python train.py --d_mlp=576 --bias="all" --tie_embeddings=true --init="normal" --init_std_qkv=0.025 --decay_fraction=0.756 --decay_shape="linear" --train_tokens=237000000
MLP neurons of a small language model. Each row is named by its layer, matrix (up: input weights) and neuron, and shows model dimensions 0-191. Each number is 128 + 32 x the weight over its row's rms, rounded and kept within 0 to 255. Numbers have three digits each.
After each neuron's rows, "fires on" lists the tokens most often at its 100 highest values on Wikipedia text that the model never trained on.

L5.up431:134179157132186118182135099114098129118097153154122103078107145101095127120194166075097155129145115130161139154125188056111094128125150131167178099136127177151133149130104189108130151163046084114196173087132126086097119121096151120145158129151068128134200119090115191139148092133093141108150198137127155184093145082113084089086121140161102169126053135117113132168131140132105065150131101122125123174187098134092202081063100142069166112126145103125132146190114062085158148145116105125141102122122164141102127118079162114166105157143096111101143128094095134156146167074109107145
fires on: ".", " al", " series", " .", " company"

L6.up482:100164120130123097103065105146120127089164093070120157120197173120150100140144147111061065149145085079166131154091147136159184046160170152166104136138093150119113117155090166135104123151078092125082124102124127157097191176127155150118120146103112214109137197157107121094140135166121130143088125147112088082145121115130143168087165122113129128111087135160136061122172128146133116090100126185190111121130096153174124079089176154148142141086163135112129192099156132174055121146088121162173143099169167182183104148091127085168129162156087102142110127073144105135107075141108077130
fires on: " d", " E", " D", " had", "ili", " e"

L5.up517:130132143141105176063125153132109151154116108124125120148104160078096182133142094158151135095126081058132159150145129145150151078135171137111188083134106104103130167149142112159102140109179129131119102152180132103127110117126060125133102093099164156082120091049116207143181173139065126110119142082177155223126192125185152171129115150173164149092130099077121091156130088134071085147061097117154154124080118091148130113078187124088045176159128155137093120143134079110124147092094132141094180149126136106062151124124107125115103123125170178149120136120152147133136140179185092125
fires on: "O", "P", "S", "M", "L", "F"

L5.up178:094147149142108155179140150136149077147136078119125120138106205102162130130157146154148141115114068105171143135064176125166092136151169117117107150146123122148086044142126110125076155108185211158137161103138068072128131123128136135112104117135089108114148076163111153113194140148156144195122079081161128153166195084108075180102124127133161149143149113130085163109079130126125109084118199145132149127086098154087079163133190103107109196137167119123056171086074144124127114118133197106108165169097133141173125143114165131076095119107090127094073154147124148146103106140110178086
fires on: " an", "u", "ran", "ug", "od", "te"

L6.up236:106098141206105105105084065095181125086105136110104155116105147082139141110138152074169085145082162160122101167143122185151110159128083119120172121152158126078092152124113106098196072061118129089139150106088170114123148096088084193142113172114115106161154164138141193107143152132133127118160114144113162168127134100103099173115082137194137122116122096152167141116140122118164139068143162107207122149126106056169098151104185136058157134220087119119140172130157124147111097086121117118126101125182115160160127171118132154182106176113104092112175174118089129116170184175134144104
fires on: " The", " the", "it", "il", "ul"

L6.up28:078137145088069101148152169115155193112172102115109127131138097110126074179133154163193095135163114107112091137121099130114184166137095063151124063163133122088125139132160120135099090149159189149166129126177123182142129045103106121065126131125149095158134113093071148162072212123126180139140157101118138139154070108164074126101163104148161120086139089158136155135152108170140148086096161108125145143104094119143127142079169073141154109085129142110047129125132116130186098150122100140107173170117121171175071100077153135103130161080126119123149177196130076110128113129145089195
fires on: " Col", "on", "c", "ae", " col", "che"

L5.up469:157164126126096116093090101136111128098136156130152116129115134135144168100079101114177101137126138113159094131144147115199061052133135167141212152179161126115111159184112165203119081114081092142110140154155104149133120123130162161142130093151136153076149158077123158154093129156089132120148165082148040094097140089135091130014137101161109074083100094119131162148157075095150097173157116116102135139074172187152166168151162148123124145156118104161161065181141110098146101086148158145188132160091083099136120126139097138110124117137121118111039108127152130088111164091124155099
fires on: "ap", "or", " of", "az", "ass", "um"

L5.up530:120080146143129068190149217083160098158195156072193132132130113103154092157157120113143154194133116122119163145042153146153134148120091113094173189118120104148098094096133137153138162125176191133052121143107120147135117145117117115098087141083123064170151091118113149116082097082056081143132161103178094130073161142106136156124139159147199143143144091188073081147104120129109147142151093135107157143153128130107102175159100134115135153109138122119132115083148151175179121075141158150142137120095132141106115122102112036101154159144134151096135149159102064108127161090101148061
fires on: " an", ",", " is", " pl", " a", " b"

L5.up351:148177190172078131185106154137120150104173131126092184147147159096193099136112110163077177134151142149147149149149109148120105185068123092127173169122178132122121141134138138141095152167112114099131148122129153096118126110092117138162072115149068078132151137085062101154113133159115086185195143087106142166157119095070108059120115082157186131144128133100094089097164137092217166122119117061094083102121111108082160142116150139142051095117087118151145169114157169128092123121133117114108126088162173111116094201129063062134145102149161127133102124155125139148182134190145088122
fires on: "i", " Ed", " Tom", " directed", " Preceded", "ud"

L5.up304:097080106092127171173103120116082096118160173076182113119120100119103124134103184133153167135118130116110091121080119170127100093070142135116065097136113146103159159078162109171084115127084120108101124115153168182151174132088144151080128136117125071201146099126129134103149090144102161149109099106056196127118165177184154100133192108124200121172096131146114081141142192079193087176078120108151099067119132158182134137130092161152131124100102110090084104162159085136140157158141099169113159179146114163128180076163112102124174137177118100131134049100125128117138086134153119110
fires on: " |", "ed", " w", " ro", " p", "y"

L5.up50:130123109140094117104140157090131128158144193202174122108074071115115120162124130124105116127081098069091130183170113109158089138163158199153173103138147090182132078128101148150123108124157095140125123081151124138116129108137149143047107176196090108163173117147125136088164140099135064055120153192096149161151117136116110085099113090132134141156140147095105152165131082098058153151128099083134156130115126128155176176070126112158160137201085122134138062114130132116139163110092085134108131073154111142121144154071114172109069133145169167162117064212105114129163150079129125098
fires on: " m", " art", " M", " and"

L6.up467:183101121123136120108081154091084121120103137074171148086138136096056114139110142077131093072141128117112098099128089102113065157103155095106110154143163152131199144108113162111120121142164175117151093105157077116141160152096140104145145062119140099227105112176119085073178074124092187141119125118160120151139134102118132114129067166130100077093147116132187128195158101154178113173089120104176114132133170058153106165128129130130108110109199105142114138155166143174130103107219120154079131151163160105143125106120091160126213122131137104175140138106159140083169102131166143073
fires on: "ant", "ag", "ig", "th", "m", "g"

L6.up386:125128092088089097142152101074124131139153160111158202121142142132105067162149099119102112162149126129106144118117169102107083152189055128139143153152094128152133104112161121125129112119137125147130129151071146130130114145157071159045127138154131055088100152112144175106209072135194122115096153102105179104174158128070020160112117125144086107155068114071084145156127128127059169158194100114155174133122120125109203150126112115103075120135068092073142165130138140117142124144174140105179141126127121113145163173133170153128153161150166116196170140116121098074165136115120157110
fires on: ",", "ing", "ic", "ort", " This"

L6.up387:142190176117149135167123139064114091105161131138125100164077161091109117171109180170137102159121142076136164239169109174135115056084082115097118140159137116126169139123161136079141090117123158120096151088136084132078162157144157124099138089077138076178170086113140200098078125130079115151161183107159125163131153100146106123136115110150085113137097104207090127121137121144168138106132096105191204151130114117138130173171123107145148087085132142134106127106123152124130102149164095119108100189104052104122104169147202083173075147112114131180128104123110094129090098105090116131
fires on: ",", "2", "1", "0", "3"

L6.up554:122084136112160121126105126155136139154090175068082103128180085135114184136107139141135203154138113141152074175111148113116091074107153132168118100126169122106142091131122107155111190175117114101138109095127149074102136117137118090113080141168101132071116116104133082122102133066138145128140175100112119165178183078093057121162122161204106192126116134116057091178134074165085145122117132103107133138186183211125128123132093161133145137143161163132139155102123100130143104214098124115093220105134079169066125155098140139097122155117108124147080178157108143121116099130113138054
fires on: " an", ":", " An", "n", "N", "An"

L5.up166:163179137146116102105111110068073153067149155073173098106174115117114092119099172141062124102148088117169151145094179139080103155201120141151096127073214105168100111149138104131103123112142093113070148129112213166184116096130160102093112172128159101095172080131142163165107119145147092169105126112094145147144095111147113172121069139156177116134124151184112103189103120082184171094085164095145135146144143097140089133146173139136087106147134098125140166083133143184111101120116136109139059086103133093167171131113180132140144071097149111116127127145179115159090134163141052144
fires on: " E", " e", "3", "E", " di"

L6.up451:137131117068120153094111154155157174127064133098152160135133110086109158122167137120103115157142152121093073124068120154124177160099127117069076073093103133149123140148173128129144085126111188115105097118121172120146170178129114115082146179116136092082152122088084154125094128133118196097099156142137133166112178078152100081125179128154204196130143174061148117122083153133164101079137058052131119160074191170097141153086176124114172072150122069114112135164112114129136116146124125175143129121158136131091094155109098148173164170180164124099156139149108164074158152187093118153
fires on: "er", "it", "un", "ot", "t", "her"

L6.up460:112087130121082105124173151120166123112081122151138108128141122127121095142137191125126137177116125090134120173098103149146161078127085073115093137067150172135139141156122139144152082082130125124185116108136160120101135130123141117153129156206140115094162074079160129061127146099112058088165148125181058184172093123149099101172113098106165105114118224159094149138162128039113160103125080110180127122140177151092099132133020125137102113158151095180142105115127100125173110160151080149201079180125112147096072127101126156131167146161145127115161148108097134159165129143180136163
fires on: " ass", " Ass", "ig", "ress", " dis"

L6.up138:126178183133111150124093195144172104120151139116133194121107061119151145141116065190158140153128120137108127154134111159164142159103051101157068165076169068114116163122160160129162076169088141139155151111168131101087116164178147137088178118098106110138137067121128101130104079160110112112097153146102163135101136120151127154179079092109120165139110089155090169192132126049105132090153111134144108117179103098046068129149096105111162197129133115115137144094105164102114155104145065073150080165136081104148090143161159130150082085089093172092143141161152149151135172116119162154
fires on: " T", " R", " Ad", " B", " S", " W"

L5.up566:111094167146144133142136148073125178142114084160164112148120134112170120113039139130146178139111130168156101177111145129172108176108121085106159142095133163125055131120109106143131124131202172124154142084173150176142132128100107114112130118114163144102044076125125120104097178119138171100079145092136104132123133137094178093120142191077097199111135105177061134078090157144163129137130176144093092129114155168117129114166103171135100148114134128149127059191178086181112132133137131154124146140157100091078139124102209076064121065147098146156194139119121081132122071074118090127
fires on: " th", " conf", "b", " Th", "d"

L6.up8:160152159120131096127161159122096100083184155100152105114146129144125168176135156108146087136099115093151065104096082075157143142070034113078108117108144112118149113150140118080107141142168122125120203143118070114086132163153133111166150088125093145094125075127096121087156171166077150127183143153178080199134159105199100117114098121115168152126091045152141156157105162134135095105146158145126105169173166091129105181086113186111103110145161178178119124157138120177179147149124137104166153098081091158112108141142139085132175110148079096132105170164178123070147096149111188122
fires on: " an", " col", "c", " Col", "r"

L6.up31:167153081094113117173140123122182094119110158108175176105154108187155090148141134057091109126169093060178118139138148106147024074141139091121172112178105107098187143184118095109103124106128109090119108166150084178104189127091133152116142104083123132157085184115141175094133144151152132161147121071074123107081153118136124093180114126091135154147128127116133173054104120147083109165161169120096125110068109127107128126144107174076099079145168092109154103120141147081135092164158120068126171120131109154149123184139167195105139136097074167136125170147136197090152160138148138122
fires on: " ", " Votes", " votes", " v", "out"

L5.up185:151118120089148136179120160136115112119083110187105106096153107192110146122119098177121085071087115150107119118120161109149144140107035147136086101158171167131114111124073122135099128127152114127126169142110101188149153111165119115106142138130099114184105076108113174143119137142163101177113128113098100189052167176080101106162158147117102103152089126104115147134150119098171140138077138132156170160154119187122086124072136129124056111173140118074108097132171068107105075118109146165102154141139162153076089180189147142178118151101195139143151064185164113104145091217144107071
fires on: "o", " Ro", " Mo", " Go", " bo", " Co"

L6.up550:083115140119118141168116108146165155114165110128090173150146107148153137111139146134139105139109081120141134208159181158127149101123176131118129129106114222156116146098105113084128156122182105168143136094115135110125124079114135125162086147097081108103140067159082182154176150152095134065160087151096160152111101074104114127126123184146147173112172096111097124092099193103143140098092087067135123085142063045095116112181180120172091117169143139119151167103115146133185101140167110107189136145114117140130120155180117093130045058108127145117160208188086171132108149124115140175
fires on: " (", "i", "r", "f", "at", " th"

L6.up327:104195141141157157131136135080135138152160134181208152064121134141118130142107103098153150180075101116126069112139046154166115102129145176087106116117093126107138105096124118134119074128167117100083153149147118135150120100103070195062103124127175084138082099138143167147084153145150124117137132080100167169153131101092078173100198124162206131090156166095076186127121149147130130176131174123124125066138087200132076143103096109097074171163119135160128108183120138115117144112120124090191090091091099110186125113128144143132152114097137140179143190140160165098136162179118143135
fires on: " st", " c", " sp", " cont", " not", " m"

L5.up300:116063149111138093123117116107064072177125150165154195120138150103164152143148127125180098168101099140215139121156124085095124139109102154112136141143142132116147180150146140109105135165117113092149202100109134111115100088094133138115136158087059085108180071119085152132136128151117127149188148142086085102132114170171063161147116107161129091087119137113117157077129087167155150100135148102141095098093127101137098205109142099057150167119089128165139176131113140169082162144209092156195097129125136078145134161083154156157090094158175156141130095137124087058121124111157178055
fires on: "ag", "or", "olog", "od", "og", " jud"